{
  "n_layer": 8,
  "d_model": 832,
  "n_head": 26,
  "n_kv_head": 26,
  "head_dim": 32,
  "d_mlp": 2240,
  "vocab_size": 12462,
  "activation": "swiglu",
  "norm": "rmsnorm",
  "norm_place": "pre",
  "norm_eps": 1e-06,
  "positions": "rope",
  "rope_base": 5450.0,
  "rope_fraction": 1.0,
  "qk_norm": false,
  "attn_scale": 0.177,
  "bias": "none",
  "tie_embeddings": false,
  "parallel_block": false,
  "init": "uniform",
  "init_std_qkv": 0.0165,
  "init_std_o": 0.0,
  "init_std_up": 0.0165,
  "init_std_down": 0.0,
  "optimizer": "muon_variant",
  "lr": 0.000944,
  "lr_mult_o": 0.814,
  "beta1": 0.9,
  "lr_head": 0.00615,
  "grad_clip": 0.5,
  "warmup_steps": 200,
  "schedule": "wsd",
  "decay_fraction": 0.779,
  "decay_shape": "sqrt",
  "final_lr_fraction": 0.1,
  "batch_tokens": 131072,
  "seq_len": 1024,
  "doc_mask": true,
  "train_tokens": 1575000000,
  "steps": 12017,
  "dataset": "wikipedia_en"
}
MLP neurons of a small language model. Each row is named by its layer, matrix (gate and up: input weights) and neuron, and shows model dimensions 320-447. Each number is 500 + 40 x the weight over its row's rms, rounded and kept within 0 to 999. Numbers have three digits each. A neuron's up and down rows have the sign that makes its largest values positive.
After each neuron's rows, "fires after" lists the tokens most often just before its 100 highest values on Wikipedia text that the model never trained on.

L5.gate1612:537429479448524449485451527502451461373451514483447465414511518516518506530541544485477518515489490482508547544498498418487538445532467525471523515547483438551489492572494436504452445454499476440493466390466506463497528428504504537480437446538492514512460463436537461488492423518480518476527476518525508485463514570466500432508552555501506529413551543542438579536563560464514464636451
L5.up1612:485529487507499473473492510455516458476481538565476511561483488537517540568462564406441564570538424446449509526474566462528569469558459472466534578501508533480478544444523547478495495514488555447512466446472541562457499428508483498496445466469474492499506484510522568489524449520535534516562538552479488507528457465452539447488595516509466483513555511493495607490525483484496503559447
fires after: " ", " the", "19", " early", " in"

L5.gate1296:486422548470496553501536501498552517462512522510498455533558559534514527488460554516502454469504517436482527523421579442494516514470581447537497478517523530521469567475546576500503517512483514499499398479480499498519539492558522503537486487503571526508561493475470442508447515529501426515530544509558533463408456485527473457479490581450479521423493453519524504443428490490516540441503
L5.up1296:543437604537494474449497486449510453553484490550561419497474380462517511502514443506438454431471591580550557576503466536493500453491554511505490477350494511571478528496436547529445578498398598483443500561532521537465524434547515481473543484494491569443483521458430554506491540516476546581493507509515513507424507558483523523472477509473456511488517490464553475572392511412475446543480
fires after: " |", " |\n", " Total", " "

L5.gate923:490486506507467520471536529423420523480457505522517477524478506495515528508528429475425540452549483487562475511460449510398457553552471570534457452522494493456525499479519558448530435530469486472541513549467509512485538465439577478547477513484473510450451540418462469469470506489488477449399470526467513534479500496529458486468486496451556551437530535565492499514455520478549604478457
L5.up923:574508496542437511513440402521463525476523499488535493501483586519485587438500484562518467479552504443538505470510475514401507441532528519470527468489472528472507503524484471502577551456561519519503588577487456522461541435491507553405514539498452537460463578459477524529488491524504568495493582453460453471488507537541444469513540460489471537510464467457535466541520483507509541498501
fires after: "20", " ", "–", "19"

L5.gate592:517506543468497456435540515489484473384540517459572431525535575443515484415556513507543483529502450451558533466532564558536528483433482548535556516472542491474499533501544465489469493504505502545405490535515480463493495447549459566549499477502513562504546537512531425535455477521479463511519490522512531467503560459494449518446487484443476507490492459565559524486455493526556504449498
L5.up592:524539483574493480491508438513469528485476524554488457583476475566457511464488505513454557589436450501502523391511450545446438488485474539493460422519528492527462425531471597495511514525488470485501476539479495489461555524514460497471412471514508544512454452449446547510492525516532527509463506404494492517478451530534464480490516464528539502422508490507502512556472547555454534569516
fires after: " |", "|", ";", " |\n"

L5.gate333:464449477533480479501510519442491505487558448495516543506542489499505530451529478499531544562539465545468489477494493446541514559525434545438538448538460525444472466451439485557505444538459533500454512495511494471557472464512543551535485534486467530496515484463520540487398551512548522508547435548533538480591535502506549465531536549544516492460446503501512457526557506506451512516536
L5.up333:476452486455531498518537579510506527528545476482407512467511532482476470534549493436506456503477472470499574406498537405430538524565530491524532405470421491431551535439452527524507478463497491541519483516516483473446440572453498512625463544566506519503484559525554506479457513435513534496545499497430450462458500480488474480485465452503460486573464577502503465518481555496539596441504
fires after: " |", "|", " No", " "

L5.gate184:490499451514506519481526525504480604435484519484459509552511527512529491494524434515527489543468458473506536455580439490557487504522504521588569520566479553561501494539577581501479526573537521467429425523484481450489527520540527518464447488556563481577516447508507479479498526493504503410474493546465473503536499519501522565521549472515521521493497514454489483494448369471416466486492
L5.up184:492470480468516502515468444507531486416457550557465522566494411515590493485544519505467491499560490530577520568481525581514517550569479539535493516523512538512519562475484518538523515481507520483507535527487505570479480454540528513501537487474506471539490594504589472524418485474485502446471568559515518500444539532486507460449469521535528510558415514516533490488542548468509524494514
fires after: " the", " on", ","

L5.gate143:539445502511537523502545448499588455573413468471457495520465579524542476533504530538472549462501501513398502522461567478556435439528449528416635557488525518551487515508506487531442479492491460459427451446495504534467486467544491507472484478528521503511523468568534460488521500535497515465506481445553506476467473519533499526497457473487524484468471502552477566547501477468503503456489
L5.up143:506512546470469525524568443514492488509495555599559531485504506483524454565493490491493518405497553549546454419559506427479459510581470543532586546545571506557508478499554538550544548431562522436495500476556486468423492470569531537489485478547447488486497463497524595512498454542479536493498572510448433505510502487479508485485487507473519521509487508503538520466443530467493437458470
fires after: ","

L5.gate484:527561558462490481502439483494468555586523532569533559502443506448551448504512488499540516542521515519494542489493551482592443479506434503431503448522498505549614466503508500460472525541527515478548527483453531483525463497503509472412494579539443574535532529520516474470573455560493497429452564481437527462532489577492570495535432464469505463555568525484519508436383511434522463485503
L5.up484:537542459514498519467560449477498517498520509452414484551538527508584440523491475553563571572501480553509491437510564470476442470521457490486478453507483480506564540489523442493445481525535498527483497500562558557489520501461519567550492526508486493499519532523535484558426530468486523567492489497505467428525519523514445532542442472543566549535512462539519576540499499431520499492457
fires after: " ", ","

L5.gate1429:478482446508491438461501524548508393567504546443488488523464520564501420482523544464489540510484498473554489523473461492505504492500524533490490590551516467430488553455524502542546550541542504515506475498562510453494511479567481476571482521513514496440551550493553528417466521582519495492406525544489453544502537449483538512518481534470488536515469517516488500594494479521514516524525
L5.up1429:490502503487518507448492435552484537549521437469421495518483507503520525441497540418447513548465487497524547441485491414408548538510436457468537501513421465464512566429480519529516479518534469424477458479460534542542551508502480485456406452505527503497539512508480481462426531589472486525483540497520542545531504514577507513497540593516512524473528492507490506520499513482513424527473
fires after: " the"

L5.gate1606:582505538495518536509458541489462455537529517505491473503446445454535550510552493469471481538446506561517439502528454531514488496484398475506468594579429524465460531480524404460518514455493436552492513511458489500470525546529562455535489511475519494447464506482538507496521544500492460494522535475449587467512464569439493525582462544452483492525464586524425495455477421527509451484474
L5.up1606:517517491584561518449488536567416465564447484480521505440502573477476506505435448489483480461498528521490435524530513461511503497498553457421505501529411502477525495508454498510592488544549484482509526451473485524469542457377578445439503477492540481573505422523526500579482567460489544504492515473498513450514509505522533471488444514556578525519494502509495471479489549568474509393501
fires after: ",", " United", " IN"